Weights of a small transformer language model: 17.1M parameters.
MLP neurons of a small language model. Each row is named by its layer, matrix (down: output weights) and neuron, and shows model dimensions 0-159. Each number is 500 + 50 x the weight over its row's rms, rounded and kept within 0 to 999. Numbers have three digits each. A neuron's up and down rows have the sign that makes its largest values positive.
A block is one neuron, or neurons of one layer that tend to fire together. After each block is what it responds to, as a language model described it from the Wikipedia text at the highest values.

L9.down198:534528480507518596514487459478459484537494464479492491557501505506481478544530538481524522602454543501496577539527542530486451532469489444547534523572490527515448405502515510513546423371438623443541495483491503492466500549496396664490480511441546449514462565483546422506507503472476492488596456525466511498459521523443404515482437475467529534549517495442417528534542477555592551465367525477578481482495529418513479541464484527529507556458510452425488555521469606447527445568519437
L9.down232:522500565454475543539500579550555441451454553504510625586522567470561379462480474485414533455517542447516433463512528543510501531518555536517493551503529485565523478518535437475463471538514483531512509467508538584517474455418484516386487593483532539481447548430493464520400584494439484555524473521467508432504488567539581513411474494505541445436602528529528487428414511505571472521455489509508530474394494485558509543441432578498464500572456477524492485495551483462472471527476527
L9.down391:501488428523469525528590548510591482550422519537627547557484538444436550563443538614533476540473478503495410547511531461471347525559492523402480517494478469502429435433570521589476454527545534481467453464509486481545450482462511472455458527537513488532527477535506469608466520515528462511520512475541536469508515518578553540482589492544472552500503452530604467476582496561588413542631370530629541589539523545501497403443538459432440436451522482468509576449477492496508566554485583
L9.down476:545505556591480474505464506420566484411457550491502534452464389575460523469532543480466497439461484505464542569497430556520519471517493496342472568457490595491540475385490443454507500555468474605476475526554527596475506464465501524466518513473510511471498554511460586535317472517488488470503472494417492470511397597558569483384483504562441484487514547511655478490497541552490526421459545489505542527445535441456478477488509536538450487527472520453451453511477489416509466488447538
Responds to: Section heading closers. Closing == or === marks ending Wikipedia section headings like ==Career==, == Early life ==, with weaker hits on colons before quotes and table-row line breaks.

L9.down44:433500501414554459475544455447530521541457534480569408498635583502549465451538494469513566558527452433433518461499533556485562549473549494567515574520437480539507436567531490452448543528502467499476458472450458545551487556450512473453505389498501449475560462449500474535505496494445538455396492517595492497526525523504501465460556478559564521418394519569479479512476497508444512446566545482617571549471417464629471482572525444439556532541525529614483479501560509508586555541529448
L9.down120:485516488436545522489480490417465537481497515524544500555479515474588547408558496543531491520458584480603541486533439445519533542459543433245586481519535475451533474448451516530518496491478463525508552435474428468459562494494570595503452499441523402593505481537491426533487487442601560486478534523416465582515468514440487593548496573536449530483485553491571441469441457549521598590562522503471520460490536458482386500598563457506469594522515563500474509448476507462495524506507522
L9.down125:497485467565553389446522540523472547458613545486521439561494475425550584526437453502491402467584440427427580473478443578479537433444428456432493423513532491512542529546599546567596490363568470519528418534501439431537480507524515444435545496468502537606492444437496519566601528559527513488466510515542472514446547416605524478481531575513445480539506537441412458546533575464537437482532401523498458408492453528403431441400557471466534411444447466484530509496480551527401549560576461
L9.down158:539498439487582491518433461529442494474501509452493431542533396487461392431496477464449464459481477468540523547507512530564507490437499492273535478516539452439499473496497526551474499550497552492490426473567477495520526469471484479506495485410565543528586463451454530547485503462662478517513511542449362384473502517503439470476505507455492454518485497439552498513506402599512522423509484428476504517551516462483553468512576500476549508587472491553491464484458576505624598511524460
Responds to: Be-verbs before predicates. Forms of "be" (was, were, been, being, is) right before a passive participle or adjective, as in "was held", "have been made", plus un- prefixes and not.

L8.down9:525570396507461470450521445494469498498496408482524444460505456565519514517602467529575584532495417476533553502438485550473538467479431460568566402581426590529518508512505490514589455469594439577464575465526519549548501461516501524570518496482470524542521510433436441527643447488428517451511487507470479579564470510441512566476395472519529502475536437538489543470447450386592464433547436524493493570502569401455543583507550477448482636403529558490530451561520434579598461501525467
L8.down42:501495502490474554482495475538583589440515511501452531506547482508461535449521474527486474491444449512396507507498494596488471521480475507462539573538573514464503539540430539484475482518465589493543433503504495506458547491508530539566522517576541521471534460453451522507666575451468443491492443554553541527458565579410522596543522476531447487528563462451630479558470452459492456424500469545518466534586520353547430574386530485545443546574510451504594493536491555546414462530506498
L8.down69:581520451421523537452560502446508474527485429518492529484567531419598527503482586441604475398537485407507532527453455568440486547523511492529442465536490485552460529496539535448496457483503498474621511446542532508466438454483500527501530490435514467471545520391516548471366450551557494457521516417522475508549589602489439411598493514438563548438499507467369511485487476430595470524545461493559449480480449544454543476553571505571445543436524499407495542499494474574538483539616554
L8.down125:501481495444424367506460570637511524504506522448529466482490579494547487476540609568516492472564534463467497601591446570453473501510467469447476539511403473464474438561457529555521485525562435557426517487504533521501491440506532486574443537468481528513509523536450526509524473454512655472457450546566567525397437481498495471434506495530518524435474489436447448455601526509516504569485469556502470507471523531614446585543509386441514441451444478505416460473448465484457472529520551
L8.down202:572497576564458490513546422462469533521468492485439483555396600551538529534525618540539406381498425491542457515460544475486535412507499459495541528528486513534574457632575415449509429513482430549572591471478505504548522502486543466477464452506545508451510588494525435506464425448545559542391522552533552363492459444471541391430561503484548533484471541503404481493577517486496503496476460474553524461494564392543461644473581562609443459560512476479526508565525526529562508532459546
L8.down216:487544488318525435359458491498548425563594566506441507368501526531482430458514509488500612531492448494555439492521559471471529552504513486488545482450498412535490481481579526480532450614531497581497461464593517507603535511513472446467518469577482520479482538442450528474485459453477502499544503498568447550437535491460418429467612521495434481451616513514514480516500506500510444408499428501484521514370436523515566466469488444507481591484512529549489559566525405484618528345468404
L8.down224:508498529503517514517549495465530427539498424535497354562505519485531496578559545555578454467550588537463456562489474552463461529498491494587433447491485537416447499532512550472475526465395488530553519539403524536492524546507521556463474448457535461507435560423532486452406562610504437549507522416538498481366560421477446445521471480446474494508526501599565447485526560505509432412485590429567534468499452511550504509551456554516591557513493551427517456417458414513536525406502446
L8.down243:508508505550521359555505439544493483418541453457561523483415453518504545464570462488475549555503502525554538521415530555467497518448448568482544481494479469511506488535558588454418467593441477467471505499434463480406414498517404535510461495518562522425504583459498551548556488600519519534519446517479516533488531469457632566472474461525558529613560414434404538567592456565456525523529481469466549533493502554424511509403569488500468514386423517537501454570477554548522456455488498
L8.down255:441486510433470495438499532547529594450556613436518485407516483476523521515471403532470521584451472452473493529536484616461526559404410509480438518524539449539559445423498487517514460473485493543456401471539461551594558575528418502513489507597493614472560507517485475519595470396531534473559429528471500463455407491582568495463492467429555521616592526439477473525550379466460501473508488478452483480441538502560456517477465439496469522468524482459504545502498476471493490561454642
L8.down302:475517501423453475565473432555468500498603456438512387591496568563488418436517513623498539442505445609540530562506553498477492441478545493380515476501531581524474502588473432480491520426463584520335486491456540511477543496478482546467484451509541512535397510498450547577555522447483490530447450548513568412492501525363534550529475491352507557460490496498439405515538526405488482511558511470526494598433423509560561567478533521465498530507489612509547337400528569427515529536502572
L8.down331:423439426521474427504544516494502418476394529499437499506444528555523459516510534497485559531540631526485419559496549499487485505517571498596474601581481543436553511486586512407489463591488386529565540498496526442554485458446527483597496476441452500455552520525535476437516518413560494517516566404465516445440440613599518554399540499541514456531533512492437497458495511509585545491505495505561452548462446492445549504413471549433430491502573488499440475562461428454360471470474448
L8.down352:435496505465440558527430523438530536467362500420519462463461465554503465415556564416463436566444498518500477447527524568441409452477486486428456541574505520557513530469364540504429563485478452458543486512506520517543544473475492531490478474515423493494488543489510409520381569523496571462499507453432372474478455479471503530601539514496511523440494389559451500535490430483533486495392511568516442608505472420519504559494510506519482526546460533507501531539489426518517542495529536
L8.down377:458535456471499485453485457475518403458579513496509517457517404433479474512535589493486513517487451460578533514561486468432462552428468452425514496435492468456544496473490499428465492556502458613557516523480512506544502464505483485495542485438482489537446532485399470451572504556498501473540495520447464465619470553512413532465553398507502501501509510498542474466484514487606649454513561430530523528464552476518547582532472552461414613463451469506421503507450393540354537518509392
L8.down404:448476471481485555561544501537471478536543454511523453475486508431557544463490473490542500465528538559456590531516464535552512544489480497528527454530546553533519418521486578495523493491534540505564477580512490568547453513453487573452527449431502477510495430562515511516476561504521560425429458552504476443540558431508487438483421478445588495581421444484711511564491565459550474505422596575479460446480540528470493535584429436463520506485472362435443498469469433504517560418496457
L8.down424:488538455512519540530466543492543528501570514409488447457547514503557549475511483477502518494493434551418456520447516494432492452436592523560477513512502448424509478481511439443547398499479499540560468481423480464412527469501536529457530402592487510552478439539363528547645545496445487440534546548563479559532397550512524479602478478522466554541510457508756515441499464436452414447425470512520495522527486501457541497469602614553510519492450568449513570505519436428642521487427422
L8.down426:391455452514456544567495501462441468567513450483454512410510602603502429527572581531505491498494525491569519542542477493400471501530432528463486528458531444399486461549505416535426522510513516559500509501477525507459454519471537475452490469481439554514447490451464489456514473533583495491532521452506545485556462500473514569498461432503454514529447522502608483581440492400431461513457449499497481554526474536442507628405521452465527488486569472409546548496534475472418561450452453
Responds to: Before named institution or event. Function words, commas and years just before a named body, office or election, mostly in political biographies and results tables: re-elected to, member of, 1950.

L3.down327:416456445577479493496499535465503396484481501517419513481444466492470471556563470550503514499348428494608441551529516452472443524541487497470503423435535572487492441686485519466499481522564501550462397476462533444523551461454505438519508438543402547429441585439480527411475484557378474543558584499458528454502484471412529510546356449553575437490478517492637593454412474502528508509568488490612523417514559538547553451564499521520493502491500487411495511560414447453507472446487513
Responds to: Word and number continuation pieces. Mid-word or mid-number continuation pieces in list-like reference text, such as year endings (195|0, 201|6), infixes (Upavish|th|akonasana), and suffixes (last|ed).

L8.down3:586464495535500418474442530499493436552527549538526491518436432561432487495545545448547524419499474528530516520446463455427534420452547448324538418529522475511498485447537440525525499474545501522513493501496466525505455561528540554480520492486520535478554533479599485538320535428509516431417565523498498519464467483533382510496422479553437450499435494499606460532464384442479551532471605468478470548531447527452486461542576480475496515553518530444476429519501535402497564527627468
L8.down5:446468494469493479580478529497551598451481461422569540529538529435453615457467558486470484381581484430565452530540417532453500521477484600522447496595517472463470480504540468526502440526540536561445536453597436498519486497510524564422469542495514445436465515516513559498511583478570573429459539497481446473509458600517489460536608545499486517568558498516497529512535592471571532570471519525432543587445452552539482539507455575498465426503540448443471400503466440468490426535586535
L8.down106:552494554481615466519496552483518434565541549482528449557526475484600490481490566504573536561415493455464498406466483520455511453434543529334470596534518512491558550436451462439606524480515470509478514428471382449431488438501543511547540464491455456520563494497480465593526500539643510458453489480518501532506544512555468517568534558495489517462507481437483471450490544417635505518494518485441479461569472546380485532481540570425511425513485491505523505526554616483553532448482457
L8.down141:439476505459523458434541544469542538544540397433518515486490525472521526496486573449474463488504435420352541492507460569527549526548588503536367564581459531476448513501563547537466467516525486457499560518545455457497431445394632484531583539523467553478501514623517410482559459437455573469569497540537491582474524484547501468516513495537536449389465533482448538400516499498531446513481518512469547463590494548467464445466537551475544492423477511402517513531418503447521552484446463
L8.down142:547465507492450520528537495461486512477458474575443492595391518509496430509476453572405575488553496561495484518444401451512463486536523462467493475490494453535455461480456388421525589464474530481584533525449480521476527617523533522463564535511480636539512463505440516545402488587524540479477577482538455555581497561550506593527498452571502554395504441489562538481545455502456552519535411468501558428502574491468461476532495501450518487630495517422517504433515483599571582538551545
L8.down237:451515546498532499580435492556574568519534488506443532524489391535447431387525376417543512553381430529409543555559421484443432538478440498390520407520509402485465552499450514463575512546467635543575457465487444507398556459471444520483509458468484479487533452496600482518635540506558555495461501539536519441499537536478520490484560532509481487458513427462355512484524516593525420422517444452541511480516505475486538425476541522446480525520476437539471509486499527507619532613501530
L8.down249:536574537507492496480447493459478488363462492502485487407604467485459481400386476493475526509513543508558464498552501491490399508512471534528570467550445491488480500524471467361473523452489467529527572438518506487530483517535613484588576551519557509443506610445464500567588468480470477466508536511578410591597478460512566546499453497472428475513608525503448526502426490543473591542543474469427445475477478534522454540430408483430432469536484512504468558481529420419579471572474568
L8.down258:556393551523507496534492465513445448516427518461570519454452418462497517556499500528428509619403476452567458564494499463451523492478465528445519555437487518450516397531458531556501471480583559514504529495536553500397533439452527527534496517503476479473572498421482605471542574537497455461500505518436410447552510487468510568473394549443458371496516419491500479572577482550494491417483470550492462474465469483541615505465434552463515524466479466581489461508506593495513405515554567
L8.down267:542523487429570581475505545597518574512495515569498493493489411542487436520519595484494558470454511487507421472470464448484516457612466483375483528454470579454561528480456470434543600439583478507498476509512392482488452403529573521467521574498474456489539521472573514558467574501553518549558558452499491558489580468489446538570491376429546541529421440453487566419465551491560466481538533534556371499537458561504496577423475462484597453495545402465448421462609467536515410513436459
L8.down293:484468594578556475505503551470576526496566474535534446492548516554513556519509555606508446419558473555482530527478547487468412517386452500469477491482543453393495392603549523568595557511553490579487499576516484462468530488508511557513485469531442472591435464469562544523758463506559545532442528540447480306443486426456482584553504413497515544603474514491522491498543509528450486496494469520470471467425511532544412536554477523504491569546467550484437495575456506549557515472600472
L8.down295:411550623438419487488426400576480510537514473536501447545483446519530499474502483492411457557475473487466506448464576455476439483424416515490573504539560448501523495556509511542536449439557408514406417498512584453628564559480433447499513480474507513629525470550433498447499463514545445524510486512533536471547443491589459546499491436549560461466601451524359531549501412609489474515454518476449508567425514518537436453548579524499510516500508534515477420442520568541515505421512553
L8.down322:552536459440469591559537433497576602432448456502497475611440426532543489487579565469501459567523467548531507361588487458455596563477492473343467532442494397494528400411516457602537520421495458509497394440465462489488480505498558497446459449498531533550473368541543531530488497568527578526517506447499535516595493516398478507575471560498535480486537465440428494454431537507471448593510506508517399597456531555569534487499495564601507487471584482601490504463549616572442482466485548
L8.down392:482562528442436517596528570495387413534516447540480461477459519391403527579397484499503522566442548478549510510500458488482547522526593511477446582517407424470503573453493490588522524496475473470592585449470474508393541470520487515487567440476472535521425535465488515482448547578459443555475484430421458520494581459524441535509557476498428591374478457482508478544405513447552477514599588490518492533567569487459475534463471525501475519526502559495483481395538510539572478446514492
L8.down437:563540523487469468516513508520470466482552501492540531500462528462492468533458477551378503404454486507498493466403486601360521490517554533632513485552504437456519414498487396481494551496448472476528513541534499504488527560597550459467485593555424436602493495455445496450696559476523536432580432447528499459428499501479554437404564555464496531501537495491462484584564476522508603563630534517421546458427496540494466622477577406517476476520492441546577543533528377452532586539608541
L8.down485:571437446485598486511460526431539506411501510615460523537447523468490518523622507510528516510491466504527469484494475515409440491492458511416474422481602571516396471521484542499531467563464424521477501512455506491472515415420490488511469467451441505535526475480470440491400510494414501470455555571541447454474422434558494491542470489570467503546491592584550579496521411417523517509509447452578467537513553568536500559510597565452459480411487591362506575511566472495535454606388533
L8.down498:531480428490521535477512435475522481473468491426595491425547560439524438474477579497524425585417450536553567452496504561503441474470462448464484449413511499440516593467441551461472567488466494559420492469542563468435565474497447540551468587496551508536463488457481532503625525546495475495469445545457406542552392546437547524498433502546384429561520534538320527468491417500487492499475510487493527434588603483478536508537427519576445562475422456321442505475479503563521498485505470
Responds to: Passive auxiliary after subject. Forms of be (was, is, were, been, being) directly after a noun-phrase subject, often beginning a passive, as in "a draw has been held", "launch was scheduled".

L8.down43:622445477552571466488432475341536437486598448555527466467471463483467596465497512537480516476604486537536530466510537505445467431452503531588491438541509501545504528490491470429482501506500525453416469509528565549560544408433513479404486516581452509409507537433430578476620503545435420501539504525462501512527462477430534443512474399576508538496473473484552447477503452506532566539439480564459466418454512483435473549555556493503528482439518588477508464545524526418535453516423432
L8.down49:497421475419435581501446529491483520466563468498515443522446494573533458491583556522537449505501466487462535522484477538548477494522446478401477490486507522446492491593565489466555454511561464457438601522483554451477495526488555491463529542514498533489464518538505527586532502510483552463574618492533507464544567489510531475545545423437462504528434512423567543488506460491537504522447459580401497540560502509586514505503478534529572522492527490563555450581552426524532494528456502
L8.down80:576462461422485565538500467531487485478436446537469498494460543450467495478451530524504441430454571474536497558555503521509544452471531556385492473487459482457419470488474464522516475480507464496541543464484411524501483493441507461489474489487479465538431449477383487397463531548519481432499562568536479496491534495482494556465478449402462477528509513477827519506480507448550485603522569530392487505458500567433422539495453512518543468468488504518404556464501380558457483514534527
L8.down82:516463485454471576403540486430449493467432522482504377511490454515513401476454523546447570480459462491492579572547501431555563495510578607639531450553553490462540522517517469508560439563560512509564529504538530385477571511500441432509459429447557559506546495493470491569791628500566557549479528544524529467454514527519481516502560579411501568527533571568455480551540523576500506482520521498595485510520448532399574520450467524438442577473519522492480466541513325550476533496442509
L8.down99:539468566618501456469509439519549542481614476483526547532581400506524454538436580497454602428366566415515479489561456498492614507483570505539529455459490506454510472439573516551500510571524456483357449455473543502479534465537464470528505499555533443456478592492469455492491574436458472511562540499393524493571493466469554534482427414524557585469559509503609505339514407495494456502578487501586505508494484491535533527556531498597525463554491479461494537538492502531615527443444515
L8.down221:522567481416535562509532513423434497465460451481540531535562647457509497437464485533523497544419460425526520485451465540514443522489441521537528421462536515488521593481393541495506585470595520524527517558549529551483519416521503492510480534542544528532490456585490487592492522467542482445517471393463436527488508453446528509511587463465373552526498484514353510502532520447520542516443488590516466514486431532527505564458494512512515575608516437516482488513540411371548440539521592
L8.down299:422494471481502528477438395558412494499459525484515608575552442515538552477442534526441559538475491528488436532596559483406433486445461515468556432623576425489469527455448513557588485525480436497479534491581528403527521549545459450454468524588496472563590481463482510525666454531550543493484405472549532422503547469535495486517523541543498557472539378527471424495524505465480549530497468475536554545488572411543500489632633535464546465518519516530479524549505432484528526498439479
L8.down303:492446426455552476483543427526465423544492608563487455468487438457497529510581509507480504582630492516512442432348563447528468538510488519364592492463495483452507599547538496485449556514489503466524481532509512380419543518399452548591525525493487422504490481458520488511369506460490543530492450559481468564492505542488481538490510474527438476495532486434396437585455553550491497473536439469448497495512575501491486453462498533484550486532441452520594484556532531454469510596432520
L8.down309:509540502543483450558398535502381453490574599575451467521497420383459568578479574551498481465488487434559470447487526516382531539440525606472453516520529507484476479465505482557459567531537471434449542503453472461544464477403494592430458489485541518495531579407493476412423552465592475539506504509480486519461521569492535650438506437537513482381561522509421410517538518474556516521526616531540436476513550466531549471428512531447456436449500499572485402444521457516478521561503563
L8.down316:470459473457474560602445546457548506490418520438493461441508577465422440540470439550499441466523467478500547451574452503462480450509490488436564471481481537414529540424536551392492584508525531500483461376487435511555508487480529484527605520533450489492533416485433487500433482456539518474516415496567487523540512527443541453484406458504516481464535464540272524457416454490499491548517421469492508531474539422518428414492371522463542548500467494556508531485475474465480458529514493
L8.down340:526537601498548488388535394586421545527507420450516455503451554546567526459525431460491517524519519555538532580486538474599478436544490518529493543515511539493421408518580429436443526472525528540506586533588556492446526521544501455488486466661466446546482446473503449465513546476469380488471476452532535471451507430471602444447509510439503541545491426499552494486532562550523518533531543562547649534606519474486454555528469453443504522557497529542578528546537474438508586538548498
L8.down418:572454568485454540462628480526527485533513468532536436581455433499537526507490422381490534462493496448435528540504478527486563495523524543580477565564545476560434523524462531472404539469502438497438518577467542450470528505505437418467469541461494506426452450437424564558529453588471495507510530497567505535473445526584539468512475500563520567563574479472551453551501498477411544505457509521481358477567522478484550453439454592578540430461483524474515474451530378505476503484450462
L8.down422:516536587494494479472558472509406482496483544489504547458430418459511552485451618515532436488486432549635522509515455550499477530489533501483524529509552545533458418482491474464469496525510486467578405602462576526488507457543524504575504497453458526536582466437509480456613460533431466494536532492461466567441476438459554516459434481497659511418597495552403440441424543488562449460450565660484489420438414584456477484449516516511387506521561451534464606483424354567570489520415520
L8.down450:476485575445513565500475472443456538526526599522547454545548485614467541502553506559438393514491549460531524577495553537484490545413471572407406454453466451473544434449491546494466457506454521545571516498475555575488425435500523464511477513548474504543541549468544493469678480567461514425440465411595426504508598459456483515514537462470504519563498511475548512488480568532517527547538547437572539540566450553596615553515525441581527526503504559539555422467489484419538523469479564
L8.down454:414424548446554494519482437538420430486543469491484530559578464559452452495536450461467485501479403560509534460577503583428515508524576516499478448466462555455474459458503508489506475441539540386467567618512534487431474445587504514624498500576461481516474498483547451513543492451571451478456411560605567496406586368485376546467562499537483470509567441381464433477631468557628469558474537514582497485536496466522567517587505570510501518462407403574496536468486500534492560511602546
L8.down500:449471457507516583565549421533530467504512475537514526487634449526604468503528600614468462526472464527533573526478512512439533556477449504510466606533501469489499541549487506553455602468527508550515528448431597467501438496520530613524536532501498434436426480519618482532648455553555473425542476541453528547492513511515584527558444563456648498479514476456506507489375489508533471510493538487498410458515520517530610569515486508496473429526480574413543537537481502545491418441487560
Responds to: Section heading start. Opening == or === markers of Wikipedia section headings after a blank line (==History, ==Geography), plus occasional line-initial list dashes and table pipes.

L3.down159:479519495558441503449525514498494553433556595460570411435456482558543535590506447476512511473504431527425409577458398559515522549517450499681477576494563490447455555435538589450451533547541538469499512447541445515541475507535541513547503559499449507472386564437482439383437527563473551472507514469518516517494516435516453463506433550525571488583488521478475505532521471513533408462448479481547539514431496541575453554477519467488505461520492478479498533395521497498417463461483449
Responds to: Definitional copula after subject. The verb is or was right after an article's subject name and bracketed birth dates, opening Wikipedia lead sentences, as in "Cooper (born 1997) is an"; weaker on word-final pieces like -al.

L3.down189:591442435498510484461494517531515480497508636537461514454591571509469518436627524586493471473556456448539409529460542563466471531425538604513417439441471563495530484464481525485485556480556558503497445492565515486499486596395450477431485508516508461544506570430550533568502545489513482553443501532476429435487515580440565450515535555527452522476471514532631507499445537511523516524476461395622470599434496569485512479524538525511526502602510495536479425596572361491474551408476542
Responds to: Wikipedia heading equals-signs. Equals-sign heading markup in Wikipedia markdown, mostly the opening == or === after a blank line, also closing ones, e.g. ==Career==, === P ===.

L9.down85:522454537557519425569459482459441500502442517575438474492444454436437540529481466457487522485528510586499491503422549471486522534572517456366457526529547447594483522498464535454404543557540484433507566561541485519461549521555537459482549493462484444476499574414468501482576515499490584537580557440583478532461530454588448550448494490518510488443520385495377486531548514483501478462523486473505470475500602518459429523483504459497436470555488459482517569527463516475515538431503528
L9.down97:516606422492507464475473497507447433487510471489572459492503539471518501572467471458480522491567403560502505482466423499521504539470502490507470450462431471538436452581556491449492548434552531483569519606549514551504485511527510494523492453440565517473443455497465532514523545503488433575444475589545408543434547505502487389386429467561516419528557558477417475539447470529520469489447525521446448573491480519421488511467529427462513405444535530470498521441503415560465511518514476
L9.down118:532488441482523546532518417474476397505512484489593477546438521497571438490551596506538500459527439475497441508491573435591515592539452493506458484492596560476428470594503437518529524579510564519542479407502567488622473484543539385489462478568533538454552465480515533517550526500465574475546503497417454516504410443519497524534516522465537511361558577465460453441539543437488511477590459521474532487419587528541447480556444431498531480480518510486510526500476437433555497467549570
L9.down131:612458519463497487467488450466607449524500426532535526455488555516510400534467551525445495416562519600564385531419593516386430500476506535374481578615523481531533482508595494549431477479454532482424483579505521448429524468585472456559491527531576507439564537446452517533396454437553507536491530500421521554548563514485471532484455470497491554561556507530499530568419467547501545497490396527501465401562542459528532492419482486572500494494519574468428526452549564506397510441526476
Responds to: Period in U.S. The period inside the abbreviation U.S. (U.S. state, U.S. Census Bureau, U.S. Const.); weaker, scattered hits on other tokens.